Weights of a small GPT-style language model, trained from scratch on English Wikipedia: vocabulary 2904, a variant of Muon for these matrices.
MLP neurons of a small language model. Each row is named by its layer, matrix (gate and up: input weights) and neuron, and shows model dimensions 16-143. Each number is 500 + 40 x the weight over its row's rms, rounded and kept within 0 to 999. Numbers have three digits each. A neuron's up and down rows have the sign that makes its largest values positive.
After each neuron's rows is what it responds to, as a language model described it from the Wikipedia text at the highest values.

L8.gate63:459540500510472544506488399463505539497470522600426531553484533412502524510510530447471528498530565580516488440509545527532539514503449442560411508509491505506527515501488563500446518541510561519461542432518464615432518551552502553526542458486470476515554470516565509509574508536419532531532509478454511503498479510534482453483467439466574501496457412472532561530493470505532556447501
L8.up63:486510565521510458534513544528461465505484633472477525509585530550524521515429444516587536493531547529474478457463457497490488479501564491444478475530544553509473519600467531515470514518551477439516534458465498547547530530566507472492464458509459490546553512482567540505544413474516523474586533510505527559508442476467503488463476450470565514495432530478459504565539520471562482500504
Verb onset in predicates

L6.gate461:502537522495510493476471532524540509499480534546549510502545463474457495529584604565457534552465543479528440555464470573462557519557513538486464496449514550538460469507455426511430472498493564492517527533555521526482449514519511488481494513502458482549447549528453496517411477488539466556484474487506499571492570474455501520546525434437499506546528571525567534501581495510537406456443
L6.up461:492533501515592489552519450576460453462517503494430550547564515505534460497462475571544502528478460418474422498477509502490459480481501436472447494470505516521525457522463542535464504409444478523511556440447523504468485506475493509504469546505483430526473433475530439483487463498500522473491545589442544523529412482558450474509533519511477457524517508533473402455466520524507526493537
Verb-start fragments after auxiliaries

L6.gate365:508501518503514493444496519560470532499545564517473448490549447501559535472418476498477457449516531574589546487549497516595478577414472501589475457482498552524457486551476417497505534509522479535555530509468468591444455430471501451498515520408448494473441519524537536521546431579534512532529491500429499417518516491428501547493543494543520490500491544520541468513480464520517498517495
L6.up365:490534488502522528456596522535447445408521545578514519477476454535479465514564585491419454516483499539555464506497530441560489499480508489494485499465507515503450571511470452509483447462531471463447503439521475541494426505555578476598508450540448475476493467548553475533446491523490556448458522442509551417497497476557470546498465538441514523516516546513457507502457467471568471542498
Noun-linking prepositions and possessives

L6.gate512:455567475521496496450454474513471453575477440506516483563548541532477476462418477468563476491538494461537454462458397544532529570513529537539478490444464493450595492455488526514510541541501536565514417523525475548536532468462382504492515445532525515496574530575462446536512509525509522497543508478418554561488555556492539476488537555474539528451565503462518521505564546475549514475466
L6.up512:517538515543488492498491506457475514520512516541526435506443459553481478440416467483603456508487542550528522425438441558446600554526463503488439495542566534378528458488505455468501565511482537534498400538503518459503501533539435489478460450472537454478501540507447457506547444528449487461544520466468502553535509502510491493508525459511517525532558467472486540493454562475524571453456
Start of verb after to/modal

L8.gate197:511528519530433481507557421452498457613516536508502445431473521554419453443489463556493478579459544494494525496514512554419555460533456502446423501467534623495536522437482446455458546444472497505470520405508488500559567508518463476477553469561469505487491466479484508527472479456560500508477486552509515547476472469545501455499477499518489460508495484500496479547469475473474521450540
L8.up197:466545533573580546558452504506474491545556551508481511519449538500464460491516562548487495506487542565550528467498472487525535514501580517499591422466473450514527535516587574509519515442471548464511526459535528531570551488507394523571511469534493533390501530523488495516542505482579527526449504509513487447487523491446512551502508439490460465471549530463477446517490516530447553478504
Score separators before digits

L7.gate390:473485454539487527449447480484529506507512512540512516527579477492490429530495522568491565442476524491465452548508515470496526509415488535480417496473537496518507579544501497528486509494427591536482464518537521456402504574434525507529550488440486511460424486540522525430462451501476559428529451494545482479489558434491438489544473486540538533500508525481531449561584527470517517547502
L7.up390:534524461520461508490467471526468544487468464585534507496490514483455460468485543475512579484532451475550515489531462502453446450494443550495585476529532554547465527569566412599545527470482506480500493541509450537530431554465484536524486502473475505541524550539538498557469526502467444524510496476555423490447575519502543487461482534544600519592500469519469446535510510492491540583449
Abbreviation second fragment

L6.gate102:479476479459417408530465489503477501533471541553503457534448431510527534507491536457519477441459449523514497521453467430470524512353470532461463528546504473472558474562514465544553460469522600523467465578510488551478533586491457463497526454460487498512569521503514531479511500454511502430437465486523538456496495487574439460506551454505490582536468498482487562538586492500519475493528
L6.up102:508499462564422455552464514536497461529514540531505524465502530563416489532460501480507529410436483470578452484465448454505527489456475523524487499523485447453558558558512481539515469486471469493517489512449534550446540542422466473483497460504508552555500526533540531517503455496491428480443541539490517491562473523537497435467498498510434483462528503468581572517536494513549539478491
Main-verb completion after subject

L8.gate542:452545527454434509455484559492532501521495539492530501469502451521555449533497461477506564492565537498465572442498508459518584488412521497499464502510491491526432510440458490531523514482462484516469512535469399512483500534476527477509443449423582457509527453491474523477442514476455516511494505575472531474451572529400536510500552546459460497482489430562494492486519429509484508488518
L8.up542:549535490486573488528591503469528468547533479493522555454523586530450549518499492519507559514415449462457545492472526470521514495481483494526531459530538518439497609475549426453504472539488548519467463492512490593464496480507494490476490494431479459560538494452491544495445530473525555535411520499503467455542489471457556548485575470510523454543492496507531546467500428501573496556507
Word-initial W letter

L8.gate527:509481560484531533493462559480471576503414524522507423559480549506476523522472486494442472437520502445592553479455513488480481525476435564495545481490468430484530446525471593566533462472494426502511522507482475530458481462511465529493545497527551555478487457466505547439495560483492509492532454510462521477481567507508536497505492577461488444496493452556574491480542569569421564498563
L8.up527:486518527516492453504541494525523600501474513401553540438498517525482560495525487570468537568437505508529484530460503533510475543478404501515484547510486487533492479476491562468528425446522490570508529530524556439492529509514530481580520527535491476528568473534460494488510467552423409490555474511501489503517428527564546549570496536496527507504455522464519467427496532505413507480533
Table gaps and fragments

L6.gate3:568480422485478580470550421557463515408480502502490510536522444498469461504462482528480557436491449488433490396521455540425562481448467537562472525487551478496469551473479543539487469554534428490449493548500539457430476533535506496545523564472550500502479500446475545488484514455507540423552451443482424531481504515499491495531573539471487485565521539475530555529523457554536499515493
L6.up3:494463485451513507431520475463438501497542485514457528539506480490573492549478512472494520455503450463513473413507481484357545416489542523459449541525469489513430507434502460538460450521505571450466456438458520581495465509446539501545582525554533539537517479501452582551461572496454579516544470499516465460489429497508540463534491523481477508481549506419510509471515474499531480504533
Predictable word-piece continuations

L8.gate104:478544517454529476494483497612508492535531427513492566476511463532537536399526546455517419555513468502446486548576451480503519548502502523523504471520546465511503543549518496557507484501511503525463517474458422476561486536444497499554458569438504551443473565504501521448420514534441554454555519455558465483479508510515451419569499535554541505497534504520507533435525475490501525467505
L8.up104:475526526443492519509511551527527494514573484456493563528540509499519497512530486520515502492512499524536559486417540531535469607559461542436543414531540463574501503533536455528555436452532549469471512420503487519477479583451422468559479522531476521472454532563535463504459498529479481527481465452483476513552474522431457440556439503530450506527493516518440451507575463515504534521492
Preposition before dates

L8.gate388:540559530456559501539546502534504586477490437523508523548465522465561514522493506473478491472570543421555465495469543519484472531482477501463539529529455503563557508467508484484479411515579512552495517406511468513583488518534524487576483528480489485453506542505452548536480508543484523466515510515501453474521534607438478521570483511418478578558524507449565475554459420496472459491471
L8.up388:488529564540528498527496466507507600552457477518421486483479518542473491462558510506539456458523541510512462503475473508488460487563494548459433468593500429497580437552479504495555452598560509429489490463530497528571455505545503510458527504507486522426512534486464524542510460455503509603502567471513586549496543535457511449533543494579502538525470461552462547500521534472533588473543
Postnominal participle modifiers

L6.gate48:453519551505558499515508503561496465461501539474474547485496464558458480453465533476483532480490439524491469492502495497437517476470507579499420445493504498538495498550472479474474439414501588494551378502473508493527467516490508486495466447489494539508494550510562592453458398425450552501474484469542486450521444551507539580507472531422528532523523480460497551388542441472542540478479
L6.up48:524468512467487557478561575561483454481526488471532495519558521469461451471498540552469525509534521494490436580559472467536486523429435493458459507509587510509494517560454427546437448530477570481469552522519520501479546484490575538568434504518448463445504474458505524514521488511463510527564533527575462492560485457500512536511503500522410604503424520542540503467538480533520492503475
Split verb beginnings

L7.gate601:468555532438549536425495486582484518533570474518426478513460419519491458496508453510469439495517511566500542545462486457550440459479536503541502467518505518521455560468506493501513564482512576589415479434513451561549485476507479517473491494353501445552495545559505488512472428542561507494445492520539457442473544476598516519429496495472488537501489516490540520489522515491467435557495
L7.up601:503475542510451537498505569489550384467475531538495491543610570493489533454510433507500547514463561579512512517516457515456487448508541528581503456484487447509435402546470528459494467462540462489547451521462505574537472468553512489465484482522381524456511527454532483562489556519435493529447450466529509490514477502453545512517500533470436476504467577536524415441491474450444470526552
Compound and possessive joiners

L6.gate420:541452481472506522415528566553530433501496566494490481468502500526488506494490550472521567491450468528557529513438468548473508646471486479477497467501489513547482498488500516466493453520427494448502498566508514522556531526417491523446432452527497541490481491504518508437507527526484481498488551493449555476483520451492527509418496497469515555508481498544486508558473466551399606487534
L6.up420:501480462496521558423540572462464508462514572449477545521447487534490496460549533499449504516452530559564453570448458531479492518479549528500468509515496421559484519497530496480500477453511505491493383489543499538491427492431531483478541499464600500504549564597496508508474442501545470466471501513486474453516467531588458528512462490382525513544536541483461467538562527541472560531500
Word-initial subword fragments

L8.gate174:451588557441471507564558543491482551524527461526455516481528500601486504512544503580542538554500486527518527492490525570492528480546460549493447502500473507564465468532409540486504479480568519461465564507477508449495478485530480465549502589485520453457472497514558505472580456523423539476498511517490426456444508517474464566472521434521524457442509457482565463504445505523457485583480
L8.up174:469478512463487541472554492504466576479485490434541474558498523521481482549495530540439482587469444478499513539507495521455481508472413498544460489538459531428546498502506564511465529506561540446530516487413468421465467464552510515521530457544477483507512422459536500527489572514525524455559455476465468570463491500518445528605427476498506570538539459521474422486488529506502509429445
Unit abbreviations after numbers

L7.gate28:441543426480491508452500518551485500543515478499551447453425526495512511459496527444507499498521473497469522576478495485414449540607512525517593467485499540491460426465495488541574471559518574510529465455524439484591536569520502487542487539416549544555539453443523524483541500536396415469543478506456520420443525480472484553510526473507565504536501480511496468556504495535463475500560
L7.up28:488515423500463497476534485480521420531496472447498474491440520525421512456475512508472505425576486519574525536505420486439465505502522544528575494501619485464479452514536510458594403446489484437589502521457453497449487553533486444535487538495525490456545496538448484478522506496581479502530531488459508486455497424489476519505587482503501513553440458490483479444514518473538531533540
Year-initial digit 2

L8.gate482:468418529564457392526501543571439503557487480450463528478454516548541500478572463539485445475433526522483539555569469525535457551528487565434474443551430450532460493441518449438542504488498532526513457503516494519503519558534480548534489427455494514474566441477513469492497432483541538483527520498466491481482467478493500535479517499438415538521511530553525513521516466463550484570456
L8.up482:482482462512541488525467543489488483493541585549537452520444474571486467556462492498508517512512522570452543475553582516565458478541498527445508514481563529426490548465510537518543442457494507481530513478472557532469484543520467450486435450468468544477578507540494522518566415535459522500520464514472499502520404491455509500538462487502463441542504572490524550537562487444495545518450
Main verb after subject

L8.gate238:442536468562497509453529479496519511467557461480489499562494550524399487568558478635559472512482522525521563557472499526497465493461523507477535493534525467495460517464455500484498486476511471487426477510432491495469530568511518486500512485528431530508519491492508574466574491536527454448492469526501546494391484508493430446476479424498541433445500515508487483473420413495528516495518
L8.up238:495497466544484482505548531564558529491525436493501457522548570480462536499502460579510476493577459595533521524463497517503547493461482592532478440515476522524479512530524468480516421477554511566448466567480442590534495503489543510461524589478500524547491500586571511527524499518538566516432449429548476481399513493526473476475493518497538488532500533532478478560473536518570453508494
Word-initial "c" fragment

L6.gate364:564527538489512468511496518437536513477518566452460459444456445531404446529439483548483540482482544456476527409464474559557505497536451463534458469512499520446476475428468472507455496587495520502444542581491511434456518508532440468494525434427469519490483458482555514533472516557503533512472479567442516440455486496512464479575529492496560589503462524485495510463512501526488552490493
L6.up364:549488517445504487437484577538504464471531560515454459540504517509511458521446443512428466498454557479430508524526514622466541514578484531440549496495567521452503460451512561509474505538488465514474508406477499469505564467516486565558529493461544448432476491557548486546520544542492580504509506565505437541460580491463483462550490548536497508520504514549549467480504586448607516466530
Number unit and decimal endings

L7.gate477:457449525538458487482534552500506490467484455513522511548476531522535533459443494571547559568485449562485410544527499487471483482497488498495487426465479477612493509511432516519540479513509539491510481472455480464480568492458463571599563563510611511484449471455484488475486494556491531413457515487454561500484488538482474424483438458547549601457511503463555508556543471540516530528499
L7.up477:513533541531513571601531552505530503549528489503488501536457505470549421473551458494447497504484518466551436544534439530512475526454546537423493521504486475490540513476484481502503501452510512502536420547481457524525531524406546505584580545536461490477502451492489517439507544512449517476507502521447553529533518535522528565510477460561507460441529541463486483483470605539515500398519
Date-introducing prepositions

L6.gate482:474521487500491560512505506501474407407517504527513488593396540541556530486493578498522523493523515536503480449459506519471462486460491531482437437540502531571433509465533539509480479509502518504562529541488515581504527492475549550539476542508440409484525547548527559504549532500513505532569486553496475475478475482549470576498441477481526583484480475418542529504519455598500512529411
L6.up482:486483503471526511491472539534490475468461567518490451505474510537425505489484583457434524479552479542561469537498452567411501524568530508530482498534476484513448527535481510476505521510514488463479491506472502517483479552538492531490534509515427475456448476488496479443607505387496454543583488532448483460450494442472483497517472464491420528487502508431519521455594472526463395507474
Infobox field-name endings

L6.gate30:430484492497493512455421513543478500520508413463454469402529480459464522507437550433464408497471537593507423496466518478519553487517481587501542547481536505430522573454425480557496475519461516526439513559549520520499468547478519524541550552453552469506515513503489564438473529493561469491505469529527469445449514506523565512520437532533520538493489441468457531518496451511473531544587
L6.up30:483572523620493454510489526458391509529516491460520459542497466491593469499476480422489467501544573503461449520497492464560506499544530602511507455518501501461521568527479473501484430535629493492572487530594485538432530520506531553507520533473461577536525522516456512483509501485491457541503497531525531464521592494481549521542548534520512552494464482489492447615565527495518451523538
Leading digit of 2000s years

L6.gate434:509512565487496550434450512495520498495489432436429516468510557478437494471542520491459514540491493493485442495485438497569464456472518487515519491496529478435480510499558505520427479436481519500489536487538496484522523483564497568444520479468516466518453502539433555480479416494445582508528475508481473440424506516531453526546469526483505576535471504598535509551513444483524394499591
L6.up434:431425507487425483410475537511521537476417473492454456458490519477505476484521490513522448591492429432472447511489412421515503423494541524528487488542500446536466458529511519494486447528535543495499467536471487507499491506547512511539542570466498500492445422593435513478518506513493518493536492576483491503498525605589492531489521491503507496503521433455481507526496502525445476455573
Superlative and ordinal modifiers

L7.gate86:502501522489459485467499512503527443521462464495518495493455508569372489469443483540461476527457495510480451504457561431534516542504433471465492516581486485478489445458539479543442451554518610518461520440560490491464510508500456569478504524529490476488493463469570540530488498488421470443566528575471477469488492491458480529531484527542568559436516454546502529515472465529502502576444
L7.up86:514479467461457429460505431519470531525489531428453490476504405571496521458492515513468551499490514471520540490515457582525548497518486522514509519501525451483477498441449509551493413518532526466489578442448472425556546513503416529521468466453567499443449451519533511475508429510426537454532536417434507477503511471502522523497487439514547566469478530421582524519491485512503481418566
Units after numbers

L6.gate430:419547533424534550433553555495564471490513468512595538481547494504533487528509449525440521483434469514462501475496566530545467483438489447481495534495443599553514531516517448493578446516542505520533504534484541550502469527499504500558522515478538536422457567450540555475442545534466509428504513530514507478532525501506477498543491452579512513529483565497536482429553485450513538507513
L6.up430:428571541433518453509541489547578465517463467464510547472521484487595535566513467592572540513451476524451483563556548466523534517509547481456502449513504435487446541473516442547490474445530480541437497452448490528538478540495450614469499488525469484461488527488484535508490459528444481479514531500476482449484520488479397504490490464552490522472514600474514509464516520497493539509538
Clause-opening "In"/"On"

L7.gate587:499553501499474503582564456443451510502514512504499527504506556503576464465523464470441452431541558526508518460501464508438491504481526596516495464499572492501498534488458387473520489565498560503498502460501500473470446508488452433542495509377464468490482528531493515494544415543509611527481504536486505487522545458470518527534519529518525530539476436509469450476492418539500489493556
L7.up587:447494560568499537463541469486484523449485532540535503540522493495512501508490483491550486581439488496514471496506533506463452409426522523516496539508553442449479540475574476398504513501485495452479510560455456472549470520534524493471475507498458530537505445452499476457512511417530509490485458521512506521496539497494484518439473418541544523465450505440438488443462448519481398491490
Word-initial fragment W

L7.gate227:461466463556498530449535506543513552521496470488562506409496487499492509422526464516504468535499518495463441475472456426479563446544492557517516488558579444435468457511560546497427435419558455574495579539484503492504564510519515527497536532495484490519403569558435518432529569498458543488490550467533477452534497472489545500547503418501574520476512425494511584491488478471492502519507
L7.up227:475491441493519483473548499472506522559484516512442567475555455451431519477524563474455506531486501538485488553433444469498551440464501535591496477564470501527519523507505586495513503507555469514532528492497608465539462438471510535537504540467439480501484521589519521446502496465526544508533463470532486459480517506550550497487447442540540532511569438386530489503483467516484463481492
Mid-word fragments, esp. adjectives

L8.gate15:469500528504468467434527490485424460496568541506483516531479518566452450571510494562497498546540515507452545449470442512498538481495482540446484493531475533497518478529474457534443445536498515546461454601442594512518555556495480498533559461479520490479509568486548560423495486494532569452543413497540457519488560507492517540484467504433520519575524513505543540502470491531516529525524
L8.up15:500521522459416543520523467488508474577482554494477535597541498594533509526465484479510500473513518453457495509439392550489527498503488526432520458492490506550521573522549461547468526501518524515503457479466532524457442552487461535437516570454487438491449556508551534506555507521497511499485512501516499519519483472466528490459569498514537500398526538452481384532552548527423470487563
Single-letter word fragments

L8.gate163:502529468475446477515432525451475532529510490572514530446543541467482478478482483508493513422461518538523550464547458546536512437448518542442518576491553502461471465414503473484412529452456450481549550499553504503476480466489557446451498474478517446494415448545468515452496490520485452514474455545479515479489527502490575507474501511457465509450587424532495491457585521427487456548541
L8.up163:505463528575455503411623452512502450467406474582518590466531450480511547499540507566466512516460505491508459480513439567514525441527589408488565586459469480486505540535526471508427485558521524492558547495458492551524450461486527465495491480487506525513498563501475477464445509520559523556542503541420518463452542506520513531535441509551467495516463451504567470459506493509492487523529
Prenominal modifier completion

L7.gate613:503533501489574515565418511517445547478453622513407486571537516550461468567522546542474514478487481489450529541472491459444507487554519531418482539528496542548507556535507557527495538441568554509433512483517569457495499491463478456506517463449504498449471504505398521474498478461479528491469504502572495488502472542492515491505453552507486437529489509464433484528473555505548470539495
L7.up613:534556545398611510557430530553458500503537516455522522562477531498526484560486557489508525446553507536465538493489457432550594488528510468443554533569491450455562506426494500558492545484450536525498468531548478503474536519494503508525609537482499538467428522475509460471551534453471484500540470542448525526473499458574499494519472532474537500584495467497518535516430504451537479537540
Sentence-initial participle stems

L8.gate533:523536516482476568370541586539493466510528495447515449515544536505468470477471523475494534520453496550468412543586551498489511448508503496503560513483470490550577527464449534578517491536480493495444457515486498470514492538535416481482543542577503471528537599501495435497484558515530521569473477522437515521480462518423545486534496495546456503519569524509423433528459488479455520561537
L8.up533:499535484589488512532522540546506417531496440531607459478513527502461483494538456489475579458427507482470502528482473469522513485597555534474517512524496396381543596557519496478476562461511573495531479549490464505555502502465453527495461494500446537464509525501467489531521510488471551489443546517560486545519474403501506510475534440537426547517484586399478495576485534511516511550459
Year-initial digit "2"

L7.gate579:434448508493562497503538499489442428492475530578511534536593507476533514496459470500503509494515544501479508504540483479452440504492562575469423517498447457514513458460466555558465458533501454463535486551573432519491455524515500497544578491507526484431449488541569478486566515606552464497517515516516546510452427520505468506445508468549504558478544512499571475537454589460515478468456
L7.up579:491486538478512557534438453499490553468516530564457507538504520442519491458516562537483498400479503480514536600497575462449495498476512540443560412486484474534517565533406488538502516469521536483510482556506495511538501587462530561471461509566487508515455522577498471486501496443549469507547398450569534472489528522507443529475512486547508487482558444469430510524501477493504594401478
Mid-word fragments

L7.gate621:433495545487529517539479526516543519495519495508445440523495554493493463500522577508491509521420532479482462522534528476508528533508534521452570549506501511501501552559531547431511489433483528458536420392553507488489480489491484456532517469385567570502527539540521481525483515523520518476459444538425543514560488456512489458489501522525481394587516516522579434552503483503571555519549
L7.up621:471464493526523489475485546439473552480475514492504498602516515496444528467445540485450471436463476488563582499460533483497474532462488583494518479519495464467462543477446490501540465481557570509560461454528536491504549511544589512468466406435454506520533518459546545526527508476463443489469538513548464546542452505448452513464563557474515473598506550514552515479453477470452489505468
Possessive or auxiliary after subject

L8.gate427:574495469477474490445577536537550453504518499562492503418451470475500505487448467481514544538475452522437462502542536520508495495543496506594518496572505553535536467514459545481528449440522465474522516489472484465522517441467512515535431490482512369503534486514450518471444542507496585540466555525586516555466532557503572498499549462566516496496481529567493476477527447465450564480515
L8.up427:529487519568468582451434478508505473523461525489470504470512500548557492470554480584533461534427453471547552499505532493462453575447516461564536443554575496524480489465484429537521481409542569544410489464480492544511493494429451576490511468464479482546443531547485573479501515522478542511481542507521545504544502467583502480488534485518412514492483529542550473510449549570519468517449
Short word-start fragments